MLP neurons of a small language model. Each row is named by its layer, matrix (gate and up: input weights; down: output weights) and neuron, and shows model dimensions 160-255. Each number is 200 + 20 x the weight over its row's rms, rounded and kept within 0 to 999. A neuron's up and down rows have the sign that makes its largest values positive.
After each neuron's rows, "fires before" lists the tokens most often just after its 100 highest values on Wikipedia text that the model never trained on; "fires on" lists the tokens most often at its 100 highest values on Wikipedia text that the model never trained on.

L2.gate549,190,191,208,213,196,227,205,165,221,195,163,163,167,216,193,221,225,193,210,211,201,229,242,203,192,204,188,209,207,206,184,198,195,158,191,217,210,215,218,213,193,193,190,202,212,200,210,195,189,190,198,167,205,196,213,228,204,229,227,196,205,212,195,228,208,208,195,195,183,181,186,194,195,165,226,226,207,195,222,197,208,204,238,166,198,228,204,193,185,196,215,204,213,210,222,174
L2.up549,149,172,191,181,195,158,224,220,215,175,165,186,206,212,217,147,191,226,182,224,213,226,190,150,210,238,233,179,215,244,185,189,193,203,218,238,159,189,208,209,185,204,240,215,213,171,190,204,183,153,203,191,218,199,165,216,221,220,223,162,201,203,204,220,222,182,192,220,200,216,203,170,202,207,229,188,196,214,186,218,195,210,214,217,206,205,190,176,218,235,210,208,204,206,174,211
L2.down549,255,220,231,165,182,227,212,196,180,178,188,208,247,212,188,225,199,201,162,200,190,183,206,247,209,223,221,194,167,196,201,167,180,209,210,198,237,184,219,232,214,189,224,194,180,186,231,184,159,204,200,193,245,188,218,197,197,201,188,233,180,228,223,198,194,222,202,199,186,206,199,223,216,218,161,175,229,232,204,187,217,219,221,210,203,206,174,182,218,174,156,221,183,190,203,194
fires before: " |", "%", " |\n", " (", ";", ","
fires on: "1", "4", "7", "3", "5", "8"

L2.gate1069,194,211,205,150,211,190,211,204,197,229,179,208,203,194,181,186,216,190,186,182,213,200,195,227,164,205,253,187,186,216,185,198,220,218,175,236,174,213,150,163,188,188,227,167,203,175,197,210,186,203,186,233,201,182,199,194,195,233,208,204,195,190,226,175,234,192,251,204,164,222,186,215,193,194,212,174,212,186,177,197,220,214,207,170,250,189,182,166,184,209,222,199,206,212,205,238
L2.up1069,186,189,205,217,211,200,184,194,191,199,206,178,205,190,201,202,223,187,156,217,164,235,169,222,202,192,200,204,200,233,214,170,194,182,170,177,204,175,164,183,223,215,247,206,181,215,192,227,205,207,199,197,175,210,170,234,210,187,183,239,214,188,215,172,198,206,222,213,231,211,167,195,220,180,204,185,215,193,198,208,228,188,218,203,166,195,236,215,198,227,192,207,217,215,208,227
L2.down1069,174,180,191,212,225,207,193,192,211,212,209,193,212,188,219,182,237,195,199,202,205,202,222,219,192,223,183,223,217,185,242,198,198,168,203,222,219,203,186,185,234,243,205,233,188,244,211,226,200,177,168,204,185,249,206,230,184,204,194,218,183,182,238,159,180,218,206,165,198,213,155,216,190,177,192,200,226,167,210,230,195,236,211,217,200,217,248,227,218,228,201,201,193,205,182,210
fires before: "0", "1", "2", " (", " |", " "
fires on: "–", "17", " /", "vious", " August"

L7.gate1046,241,204,196,201,205,220,194,198,194,218,207,213,207,234,209,186,201,209,161,237,210,217,205,200,214,222,210,201,198,215,156,223,200,184,240,198,217,212,223,178,192,233,161,210,214,205,192,210,191,214,227,197,187,199,212,184,162,169,240,200,232,212,204,189,206,217,217,204,218,236,193,230,218,202,165,229,213,221,200,194,206,180,194,214,180,191,191,200,221,196,212,187,220,224,224,181
L7.up1046,225,157,215,197,220,213,196,237,217,224,183,199,192,176,206,193,188,198,188,222,201,175,224,240,201,173,208,196,223,199,199,192,171,170,192,206,180,189,158,153,199,177,220,223,190,204,221,191,159,194,199,229,201,209,203,186,191,217,211,206,207,157,162,229,194,176,180,183,183,210,207,200,232,170,204,168,186,229,197,242,189,158,209,214,162,188,218,179,216,198,214,194,178,193,214,231
L7.down1046,186,219,212,210,192,213,187,201,227,212,213,201,193,205,200,160,144,202,184,224,203,188,164,251,193,224,225,220,181,222,212,166,205,159,240,179,204,215,244,209,198,225,199,182,198,205,222,179,204,203,221,177,211,204,155,197,207,172,204,203,220,160,232,178,209,187,200,191,239,235,223,214,193,201,192,218,223,209,206,222,196,193,184,214,213,178,180,175,180,207,210,211,157,213,226,216
fires before: "-", "–", " |", ".", "\n", "',"
fires on: "0", " U", "3", " ", "2", "or"

L2.gate772,185,205,173,234,217,220,188,218,216,211,205,215,194,207,213,177,230,180,213,145,187,212,220,204,207,200,171,218,190,179,240,193,212,213,183,200,183,201,214,156,209,200,163,203,218,215,158,208,182,196,195,215,191,188,200,209,239,178,198,202,202,180,189,161,212,221,207,181,190,165,186,127,250,186,222,185,186,215,202,176,214,197,179,187,200,224,232,187,209,196,191,189,225,203,192,206
L2.up772,194,207,149,225,232,226,187,200,203,220,204,207,167,216,210,183,221,151,196,202,183,179,216,158,196,211,176,203,236,182,192,214,223,208,224,179,188,198,174,188,183,229,213,188,228,185,198,216,207,209,173,224,208,194,177,207,178,171,204,215,195,191,214,178,197,174,222,183,204,226,184,212,219,162,178,200,215,180,216,239,217,250,159,202,162,150,223,168,187,202,199,213,208,200,217,181
L2.down772,189,213,183,205,233,200,202,187,120,185,225,200,188,187,201,173,211,195,204,190,165,199,231,183,183,211,176,230,217,176,219,213,230,209,209,226,208,213,212,195,186,248,227,195,227,198,209,220,212,201,178,167,218,198,186,203,196,154,215,205,209,191,220,190,181,194,220,172,208,180,181,234,215,133,157,215,248,164,203,230,185,192,205,209,195,154,222,171,213,196,187,189,212,189,228,182
fires before: "|", "===", "P", "The", "A", "-"
fires on: "==\n\n", "===\n\n", " ==\n\n", " ===\n\n", "====\n"

L2.gate279,195,190,208,172,195,203,211,163,210,184,188,203,193,189,205,204,195,176,196,218,181,225,192,174,185,205,216,202,214,215,225,160,215,219,192,199,177,206,165,213,209,191,201,216,193,184,203,193,198,181,177,174,220,213,247,215,205,195,219,174,174,191,201,207,198,179,197,183,221,221,197,210,205,182,210,201,192,206,204,167,199,236,184,193,182,179,188,203,231,191,200,172,202,208,175,192
L2.up279,211,170,201,188,193,192,192,208,202,182,197,198,163,208,224,193,210,235,208,196,158,175,209,219,157,205,187,220,249,246,187,177,201,167,200,201,180,226,199,203,224,204,197,190,188,208,175,256,188,164,211,217,183,187,178,203,208,220,202,175,220,216,204,185,232,227,215,229,195,213,198,190,190,187,251,203,218,181,214,221,196,190,201,203,192,222,194,191,149,240,199,166,177,181,214,197
L2.down279,187,224,239,204,199,193,173,210,226,218,236,182,188,209,196,216,236,188,195,190,172,184,184,197,195,222,204,205,243,191,192,223,228,188,200,206,193,204,209,207,215,214,212,188,210,222,216,226,211,224,200,203,202,255,213,228,185,231,199,197,175,221,197,211,218,221,157,194,209,178,211,211,194,222,223,206,219,184,183,182,167,186,218,237,202,199,182,189,201,173,191,180,203,184,225,180
fires before: " ", "0", "10", "1", " |"
fires on: "–", " November", " October", "/", " September"

L2.gate1237,211,195,186,210,222,192,175,225,194,178,212,206,212,158,237,193,238,175,221,203,257,209,215,199,194,170,165,231,169,170,204,204,213,191,210,147,223,205,191,194,190,209,202,181,170,165,172,173,163,182,223,220,204,223,232,207,155,190,226,233,215,194,221,178,182,205,191,190,198,210,225,167,207,171,182,209,199,236,182,172,208,184,190,195,185,208,200,205,205,209,210,222,196,180,200,232
L2.up1237,183,210,204,214,234,208,201,179,197,221,166,231,176,207,168,203,205,205,218,213,220,209,218,201,195,179,164,202,245,181,252,183,208,192,212,174,189,229,210,199,175,243,212,197,177,192,167,188,180,195,204,222,197,186,217,208,186,216,229,226,215,178,179,198,174,199,227,219,204,208,227,248,200,180,202,191,202,198,189,213,213,174,192,197,176,180,224,184,170,197,180,200,208,193,205,159
L2.down1237,201,209,193,225,224,213,215,192,122,215,186,210,199,212,199,188,194,187,221,194,209,209,196,206,184,208,178,227,230,175,217,169,215,190,217,187,202,227,168,231,188,251,199,192,212,199,200,166,200,234,231,177,206,176,219,209,207,224,214,172,194,222,205,210,196,224,181,179,211,201,195,236,214,193,173,196,210,175,195,214,202,176,222,216,157,207,234,198,219,201,187,244,205,192,214,211
fires before: " |", "===", "|", "The", "–"
fires on: "==\n\n", " ==\n\n", "97", "==\n", " ==\n", "96"

L7.gate1251,219,207,251,235,219,199,230,232,190,174,203,191,226,188,175,197,150,164,204,171,171,156,228,232,204,209,203,187,233,229,216,202,208,184,201,214,209,221,185,201,228,227,196,207,234,215,221,181,193,156,201,208,189,169,204,205,188,165,184,189,170,134,181,219,201,179,207,178,213,198,165,191,205,195,222,198,179,205,197,203,249,210,191,211,201,188,192,190,221,206,222,247,186,219,190,228
L7.up1251,169,189,219,170,208,231,203,184,196,208,204,203,205,187,221,191,206,185,207,204,193,209,219,191,173,173,206,196,245,189,179,197,212,184,220,203,201,243,178,212,203,234,184,202,162,228,207,185,239,219,185,196,164,193,201,199,203,205,232,202,182,187,190,155,181,208,189,178,182,218,176,161,209,201,204,220,195,178,188,190,236,206,183,231,206,199,234,212,187,187,196,203,164,206,184,205
L7.down1251,211,210,171,211,202,197,200,198,163,205,187,218,195,210,212,234,183,167,211,185,169,174,214,179,190,190,221,199,190,208,174,188,191,194,195,189,165,222,169,207,179,203,215,216,188,200,201,217,226,210,168,188,231,183,212,187,227,200,224,213,203,207,218,148,184,178,210,193,210,205,182,209,152,183,241,163,219,207,189,192,190,209,170,211,178,168,217,183,193,216,180,199,234,178,180,207
fires before: "19", "20", "11", "10", "1", "6"
fires on: " ", "–", "-"

L7.gate342,175,207,210,212,227,215,229,202,171,167,193,224,215,208,205,176,209,193,201,165,193,182,203,197,202,191,197,184,196,198,218,195,199,198,198,187,228,166,203,218,176,252,222,204,203,154,189,173,179,178,203,195,199,179,209,228,216,223,185,211,226,175,196,217,210,189,200,194,201,187,185,201,194,183,181,195,188,202,187,196,221,181,222,197,223,166,199,200,237,191,196,193,175,201,170,184
L7.up342,186,213,176,208,192,209,214,188,177,201,209,212,195,183,205,161,220,179,216,156,209,173,198,194,153,178,194,183,199,187,209,225,214,215,207,208,225,186,218,213,181,230,213,160,178,201,187,181,193,201,183,206,188,191,202,198,193,206,214,219,247,184,170,181,166,186,199,186,223,161,229,196,177,173,179,217,242,183,201,241,211,207,225,203,211,186,181,198,224,185,187,204,194,199,149,187
L7.down342,209,222,194,182,206,190,202,210,0,198,190,189,197,188,213,199,200,183,192,196,223,197,186,208,194,186,201,209,203,212,199,212,223,193,213,196,198,205,203,206,206,205,213,189,196,219,185,201,199,200,208,200,199,183,199,206,193,204,203,186,210,190,207,199,187,163,199,195,203,177,189,189,172,196,213,218,230,209,202,183,208,185,204,182,220,169,192,217,200,204,204,197,214,200,182,214
fires before: "==", "The", "In", "===", "T"
fires on: ".\n\n", "\n\n", ".\"\n\n", "\".\n\n", ")\n\n", ").\n\n"

L7.gate720,209,183,228,163,213,201,211,204,202,221,172,212,219,219,256,178,200,182,217,190,202,219,195,210,211,239,184,248,196,212,195,228,207,188,224,212,185,181,232,192,204,197,210,238,191,200,174,192,220,182,188,208,254,195,169,183,179,205,181,207,195,156,184,170,170,201,236,209,196,198,247,187,216,191,206,200,165,189,169,222,182,154,208,206,194,164,179,188,176,191,183,215,190,215,184,162
L7.up720,188,182,225,187,165,214,212,151,221,204,177,196,183,225,174,164,173,195,224,174,208,194,186,198,229,241,193,223,236,184,155,172,165,171,234,190,231,165,220,208,204,207,210,200,182,220,233,225,177,190,204,190,234,205,188,193,193,184,215,200,180,193,228,159,199,183,181,225,186,193,233,241,229,211,198,211,196,190,177,199,225,250,180,185,200,216,181,232,181,179,230,229,175,196,164,203
L7.down720,203,216,201,213,182,199,165,193,125,216,231,212,216,169,203,228,205,197,210,206,205,204,229,172,224,193,226,199,184,177,197,193,191,205,212,216,161,217,253,231,181,189,206,208,242,167,192,214,172,196,204,207,209,171,200,181,208,199,177,222,204,210,202,230,239,182,215,186,192,234,229,164,191,188,194,195,215,152,232,206,178,248,186,203,208,217,177,193,218,203,181,238,209,207,179,206
fires before: " ", " N", " Russian", "el"
fires on: ",", " |", "\n", ":", "@", " Lab"

L2.gate789,163,192,173,163,209,202,173,237,200,198,189,225,202,211,172,184,229,219,173,222,180,262,196,208,219,169,208,177,243,235,189,176,202,212,185,210,215,209,193,169,216,203,169,223,191,217,211,206,196,192,198,190,184,209,222,190,186,170,199,190,193,219,188,178,207,219,188,205,209,200,200,215,213,168,215,182,198,224,207,214,204,212,189,161,198,216,212,186,155,251,186,204,171,222,202,204
L2.up789,233,213,183,204,184,200,173,206,223,196,196,218,189,174,199,178,213,227,162,221,181,218,158,175,211,227,154,236,179,201,183,229,201,215,210,210,222,202,221,168,227,187,185,217,209,197,205,182,170,231,215,223,194,189,167,224,199,209,218,168,195,221,200,203,215,214,168,203,226,170,191,172,179,188,197,177,237,223,200,212,183,180,208,211,205,212,204,172,233,209,209,211,192,228,172,181
L2.down789,216,191,226,199,210,209,219,206,169,203,172,219,202,211,226,220,193,206,189,166,208,189,194,241,196,206,195,226,200,181,207,187,211,196,167,164,188,198,209,213,207,203,196,219,241,187,185,217,185,190,205,192,184,181,183,194,164,181,195,187,214,209,211,206,197,183,195,180,184,165,151,203,183,209,200,212,210,208,198,198,217,149,215,222,219,170,188,200,193,199,171,207,172,189,219,152
fires before: " |", ".", ":", ","
fires on: " ", "9", "8"

L2.gate1151,224,205,168,226,193,219,179,175,213,257,180,199,180,165,170,179,179,163,198,237,180,169,223,197,188,192,211,196,202,192,203,203,223,165,214,197,168,204,191,186,178,193,182,208,198,210,219,184,192,190,201,201,216,196,204,221,208,149,200,232,176,207,216,166,205,184,197,183,174,215,173,213,208,172,179,197,227,220,197,188,217,219,190,194,172,191,220,215,215,170,170,210,226,175,195,167
L2.up1151,174,200,181,188,199,186,172,221,175,172,225,170,191,200,200,219,239,190,252,179,172,200,225,186,218,220,198,185,206,184,216,203,190,167,169,203,200,216,212,145,202,221,181,207,208,256,159,214,196,207,209,199,192,179,182,233,210,211,201,204,196,207,181,190,192,180,201,196,190,203,214,167,203,166,202,175,200,231,215,216,215,184,205,213,206,196,204,166,160,193,209,203,173,220,218,221
L2.down1151,208,197,176,199,194,196,194,215,162,185,205,214,183,162,195,180,177,214,211,203,169,181,202,172,192,220,174,221,210,175,256,247,231,206,229,215,211,184,216,229,208,259,195,200,230,203,220,227,198,213,171,187,233,191,185,196,211,174,220,210,216,206,189,176,186,212,190,209,233,196,217,200,225,196,176,200,207,184,196,210,202,190,207,212,184,222,223,198,223,200,185,203,196,197,215,197
fires before: "|", "===", "P", "-", "The", "After"
fires on: "==\n\n", "===\n\n", " ==\n\n", " ===\n\n"

L2.gate976,230,166,203,224,202,218,173,195,202,183,156,191,195,209,202,168,208,148,164,208,211,223,217,178,219,186,192,176,172,212,196,198,172,177,235,181,192,181,212,212,182,173,208,176,211,194,237,233,199,208,189,200,203,173,194,215,214,190,189,201,192,167,237,199,194,176,215,226,218,192,199,184,192,173,216,199,195,241,205,180,200,186,207,191,225,214,188,206,241,197,220,209,180,192,168,230
L2.up976,184,221,187,187,202,227,213,208,169,178,207,211,190,191,207,184,211,174,203,210,230,203,198,195,236,183,203,173,243,173,195,176,192,185,189,216,204,191,207,170,218,202,218,226,207,222,205,217,212,199,189,177,218,198,182,245,193,173,231,209,230,182,239,181,197,182,213,218,199,214,205,188,211,222,215,198,190,172,166,232,200,161,227,192,189,177,208,170,194,228,193,180,183,218,184,196
L2.down976,215,156,198,243,187,220,171,196,153,198,184,203,176,173,192,181,231,153,189,186,220,228,210,181,217,178,189,183,182,173,166,189,147,187,199,202,180,212,206,217,213,204,216,185,195,227,193,230,226,230,207,197,198,165,178,218,189,182,198,173,192,195,226,198,218,222,177,229,184,192,182,198,192,205,216,217,188,192,158,202,197,208,223,196,198,160,208,223,204,211,208,211,187,203,176,200
fires before: " to", "ing", "ed", "er", " of", " the"
fires on: " due", " led", " lead", " result", " prom", " addition"

L2.gate869,203,229,227,229,181,204,186,179,216,189,222,225,187,207,243,232,195,223,198,190,203,167,167,256,186,205,201,223,206,216,216,192,228,178,180,195,179,174,217,229,220,219,183,191,188,199,181,222,204,194,202,182,199,206,135,188,187,207,156,208,226,218,189,181,219,199,193,181,202,230,206,210,141,227,197,174,212,217,153,187,212,172,209,186,185,185,204,174,196,199,181,197,187,189,211,194
L2.up869,189,183,223,218,198,231,206,218,238,208,191,196,216,194,210,190,195,228,213,195,214,202,221,180,170,241,203,165,182,171,203,179,206,205,206,204,205,237,197,194,177,203,226,194,163,222,203,221,196,163,229,176,201,198,199,157,212,183,214,204,239,189,187,177,199,174,198,201,212,221,176,219,186,198,195,168,189,212,187,210,166,167,204,213,182,223,190,164,182,187,205,189,250,213,215,217
L2.down869,181,217,207,242,190,225,195,186,204,207,210,186,210,213,148,203,217,206,196,200,194,182,216,208,184,242,202,187,190,206,176,200,170,209,201,197,229,224,203,229,209,176,222,211,187,254,188,221,164,176,202,189,221,223,195,203,208,230,161,230,258,200,192,170,203,199,201,210,239,216,174,198,188,184,219,214,185,174,219,176,183,225,161,189,168,182,206,166,183,165,194,219,176,207,190,189
fires before: "-", " ", " (", " football"
fires on: " /", ")\n", "20", ";\n", "lin", ").\n"

L2.gate1193,204,233,163,193,242,227,198,193,206,184,219,195,172,204,176,163,209,191,185,207,173,202,234,166,211,181,185,184,208,186,200,186,216,199,199,205,203,165,187,196,178,220,218,199,192,180,213,209,185,197,188,209,196,184,202,195,165,174,222,209,223,190,233,192,194,196,264,180,228,198,231,219,221,173,179,223,231,202,202,254,243,226,177,221,208,141,189,164,211,185,191,207,202,187,210,178
L2.up1193,157,198,136,210,192,188,207,199,189,210,200,192,190,216,220,194,215,174,234,161,151,221,219,199,200,179,174,211,190,190,220,209,202,172,201,228,203,184,220,208,211,215,165,191,203,210,163,203,224,196,218,218,202,177,212,173,251,206,204,179,212,169,175,229,202,230,196,177,196,212,186,194,210,212,192,192,181,231,179,193,206,208,200,169,207,208,203,156,211,184,199,229,190,180,161,187
L2.down1193,208,188,186,204,218,210,215,182,166,165,240,186,169,182,181,200,207,192,179,187,190,179,227,176,181,204,198,200,189,208,217,201,212,205,207,201,193,206,199,219,192,230,235,210,211,169,233,216,195,198,181,210,191,191,210,225,178,204,189,211,217,187,241,196,213,180,225,182,255,218,192,219,198,159,155,217,221,187,194,240,220,200,176,218,218,144,207,154,199,179,205,234,199,182,226,208
fires before: "|", "===", "==", "P", "====", "W"
fires on: " |\n\n", "==\n\n", "===\n\n", " ==\n\n", " ===\n\n"

L5.gate195,223,183,211,208,174,214,196,186,204,204,152,179,185,166,190,197,227,199,199,208,186,195,185,233,206,242,198,200,196,187,215,217,215,175,210,225,186,225,212,197,206,190,195,222,206,237,211,223,212,205,223,141,196,198,179,220,222,197,176,188,187,222,204,242,225,186,184,184,223,243,160,206,176,208,203,213,241,198,205,178,173,199,196,201,181,190,171,157,167,179,204,214,197,203,205,216
L5.up195,163,216,184,195,176,207,178,183,193,224,204,202,188,208,255,204,192,233,204,201,196,180,209,201,193,207,191,193,159,184,198,188,171,223,193,172,192,233,204,198,189,180,217,206,202,238,233,188,196,214,196,210,195,196,205,183,214,194,200,203,173,205,199,207,215,184,205,164,216,201,239,166,199,203,198,236,219,197,189,212,213,187,211,168,202,222,207,216,188,211,185,213,202,208,197,192
L5.down195,172,192,216,193,230,224,210,170,156,170,199,178,170,195,184,190,164,236,211,212,195,176,231,196,210,215,187,201,216,210,177,194,211,230,187,211,222,198,194,202,195,211,252,217,227,189,221,216,202,207,199,214,212,221,198,175,176,164,206,191,207,220,178,230,183,189,242,201,203,186,187,169,182,188,188,210,200,213,231,166,203,165,204,204,193,188,218,203,223,176,207,194,188,255,178,185
fires before: "-", " ", " N"
fires on: "\n", ";", ")\n", ";\n"

L7.gate837,247,160,216,219,183,186,217,219,198,210,203,222,168,192,203,202,189,192,191,212,187,217,209,189,234,212,231,177,181,213,223,201,176,180,203,202,165,190,189,188,166,211,185,188,203,207,188,210,234,205,184,183,214,190,221,204,200,192,182,239,219,180,202,205,212,234,217,221,195,185,203,210,219,188,175,223,183,230,191,176,205,194,162,226,186,174,172,191,213,220,208,204,190,212,185,180
L7.up837,148,217,211,189,213,188,225,192,200,167,168,234,231,174,195,198,219,188,214,213,164,213,186,191,186,188,196,218,205,161,180,189,213,191,188,190,226,173,179,180,215,205,184,195,217,225,197,195,183,224,182,224,222,215,173,167,198,207,245,220,219,202,197,193,203,208,212,193,199,201,184,177,213,163,219,179,204,194,193,217,228,208,231,210,179,206,195,194,177,203,202,199,206,185,175,190
L7.down837,193,178,171,194,208,176,188,169,159,206,197,207,240,229,215,215,203,186,238,210,201,193,193,194,189,199,223,208,189,218,230,211,207,192,164,209,173,198,212,210,181,239,190,214,201,196,168,197,213,169,206,182,212,163,180,167,213,202,191,199,172,178,232,193,160,227,211,218,167,196,190,177,164,178,178,200,201,223,239,186,176,231,189,245,161,184,194,221,186,198,204,194,201,204,185,214
fires before: " ", " career", "19", "|"
fires on: ",", " his", "-", " |", " "

L7.gate234,214,194,209,172,211,222,199,192,188,187,170,185,222,196,207,146,200,172,216,167,182,177,181,207,183,180,175,176,231,206,240,190,214,200,214,228,195,193,233,213,186,216,211,184,187,166,186,230,228,186,159,208,217,197,192,209,203,228,213,212,205,179,198,190,189,191,172,178,221,192,203,193,220,201,178,215,207,235,170,213,224,163,215,197,229,182,196,187,250,178,187,202,212,190,212,178
L7.up234,204,223,201,197,227,236,211,201,178,201,184,189,206,180,231,181,211,174,193,161,237,165,185,191,181,175,193,181,208,211,204,189,244,211,229,203,203,177,209,199,160,237,226,212,148,165,177,220,206,209,170,206,200,205,203,195,186,219,208,195,231,196,209,186,171,172,225,168,217,196,207,201,180,182,162,207,224,202,187,209,225,172,225,201,215,174,206,156,222,177,203,205,221,181,197,190
L7.down234,196,211,189,190,224,203,200,199,12,198,186,204,196,186,207,208,205,170,191,191,220,191,191,202,177,191,208,186,202,212,214,194,218,211,223,209,198,198,202,198,175,217,202,197,196,195,192,222,201,197,207,217,205,189,205,190,198,208,219,195,218,196,222,198,175,176,216,183,232,199,213,209,197,203,191,220,271,209,179,201,204,192,188,200,226,146,193,194,197,206,186,203,230,192,201,215
fires before: "==", "The", "In", "===", "A"
fires on: ".\n\n", "\".\n\n", "\n\n", ")\n\n", ").\n\n"

L7.gate1409,215,172,185,200,205,228,184,187,184,193,145,204,209,194,197,197,224,197,163,152,204,175,209,218,215,203,157,185,170,215,214,212,222,181,220,186,191,193,204,199,185,223,223,185,173,187,199,226,206,184,182,198,208,192,221,196,194,234,198,196,214,201,176,214,177,173,197,189,197,185,194,208,185,189,175,209,229,195,211,208,228,153,218,218,254,209,212,165,205,161,180,199,195,184,192,164
L7.up1409,196,225,195,221,208,233,214,203,184,205,165,178,204,190,200,175,231,186,174,201,224,169,186,216,188,184,187,165,186,242,192,193,222,221,216,217,216,183,200,215,189,226,215,205,178,205,186,216,180,226,214,211,204,217,224,185,208,243,203,189,201,200,222,213,157,169,194,175,237,187,214,209,173,188,182,222,233,179,176,224,226,177,218,194,229,203,215,199,212,186,188,210,243,205,204,180
L7.down1409,202,213,209,207,203,199,198,192,24,188,181,190,186,206,191,204,201,163,195,190,226,193,198,215,216,201,203,200,197,232,210,200,220,207,213,210,217,194,197,201,173,205,221,181,190,198,200,219,196,192,195,206,196,181,219,186,208,208,209,188,194,180,211,202,177,184,199,173,209,185,196,203,179,198,202,204,243,195,188,194,208,203,216,188,210,184,201,194,200,214,185,193,234,190,188,200
fires before: "==", "The", "In", "===", "A"
fires on: ".\n\n", "\n\n", "."

L7.gate1064,237,179,171,198,207,233,186,212,178,191,187,187,226,213,213,190,186,200,190,194,192,162,185,208,223,200,208,155,234,243,214,160,205,198,193,218,201,173,212,182,206,195,207,157,212,182,201,182,246,189,191,207,216,196,190,178,226,170,175,228,200,203,180,238,212,201,177,186,195,227,202,171,229,220,182,179,193,237,238,211,197,228,186,184,222,241,195,169,181,195,176,197,183,221,227,213
L7.up1064,216,186,229,188,222,203,204,223,212,217,202,166,205,226,197,197,217,204,196,213,222,175,227,216,237,216,188,142,183,172,200,186,197,254,158,256,247,197,221,202,221,208,209,201,201,215,194,194,216,178,196,225,203,195,256,206,213,210,178,151,191,185,216,213,216,205,206,173,174,219,191,181,200,148,214,192,189,216,173,195,202,215,219,198,201,222,189,196,204,192,231,216,181,210,163,178
L7.down1064,212,208,216,154,181,182,187,211,131,173,221,224,205,173,231,179,179,227,228,230,178,216,190,162,185,233,230,200,140,175,171,187,210,218,200,162,157,208,202,184,175,203,228,195,168,210,213,220,194,202,171,230,194,182,188,195,214,166,194,199,173,206,214,196,192,191,189,212,230,170,206,163,183,216,192,184,195,219,189,191,194,240,202,196,186,158,219,220,160,218,191,193,228,214,210,243
fires before: " ", " |", "%"
fires on: " |", " /", " and", "1"

L2.gate1261,217,184,191,240,184,222,206,185,214,182,204,162,205,203,158,220,224,183,170,203,192,201,209,172,232,204,196,171,216,227,218,201,203,228,201,206,213,147,205,190,225,190,181,145,174,188,221,184,193,196,224,217,199,215,208,189,206,241,211,234,247,184,210,209,195,215,182,194,194,214,153,184,189,194,180,199,192,235,230,235,170,217,166,190,222,195,192,189,228,219,198,190,187,203,212,223
L2.up1261,174,188,199,186,222,184,231,239,203,201,168,203,221,177,176,209,190,218,197,196,171,211,174,177,196,224,225,201,193,244,195,194,191,186,210,218,196,182,168,224,189,189,203,192,222,182,196,212,207,196,191,196,205,226,185,203,206,191,178,190,202,192,159,189,183,183,208,214,175,198,189,231,190,199,182,222,166,206,198,190,222,166,194,175,196,194,241,216,220,270,220,221,154,189,212,196
L2.down1261,188,197,183,208,171,201,195,200,189,183,187,208,210,169,229,201,189,174,196,172,226,192,171,222,178,237,225,169,198,196,176,161,175,198,227,196,214,190,184,189,179,202,183,194,163,198,158,179,206,183,200,204,202,127,214,202,203,221,192,200,228,222,208,197,231,192,214,201,214,184,236,183,190,192,167,194,243,228,161,208,233,164,178,182,211,170,173,193,187,194,180,223,199,205,235,212
fires before: " |", ".", ",", "%"
fires on: "0", " ", "1"

L5.gate1497,195,218,167,190,207,230,224,232,212,202,164,203,203,155,207,183,205,215,195,154,173,161,187,239,190,192,222,183,224,194,195,189,219,213,225,219,218,208,229,194,167,182,218,176,189,175,201,213,189,207,187,198,241,198,225,153,230,212,188,201,192,178,182,219,195,185,206,183,207,189,181,182,213,212,199,211,189,196,220,197,226,145,207,176,208,212,210,180,197,185,183,185,211,187,207,184
L5.up1497,198,240,181,175,211,190,179,220,197,208,143,176,187,188,200,188,238,195,207,193,208,177,202,222,176,193,213,209,187,204,186,207,183,200,209,211,182,185,215,236,173,187,204,190,211,168,189,198,174,190,214,175,203,201,229,183,213,235,203,203,209,208,224,207,183,170,197,194,220,188,233,179,177,183,167,223,208,213,174,183,213,204,178,192,229,186,184,173,187,193,177,226,224,209,179,197
L5.down1497,187,198,208,208,177,212,219,210,75,192,180,181,202,176,210,193,223,151,178,192,230,146,184,195,178,168,216,195,195,206,205,196,209,205,181,209,191,202,196,211,201,217,184,179,190,184,188,195,190,180,191,202,199,214,207,217,202,204,187,171,178,204,188,196,176,174,203,182,200,202,190,206,201,227,190,244,209,204,193,200,213,202,218,188,192,166,209,197,206,200,186,206,221,177,207,184
fires before: "==", " The", "The", "In", "===", " He"
fires on: ".\n\n", ".", "\".\n\n"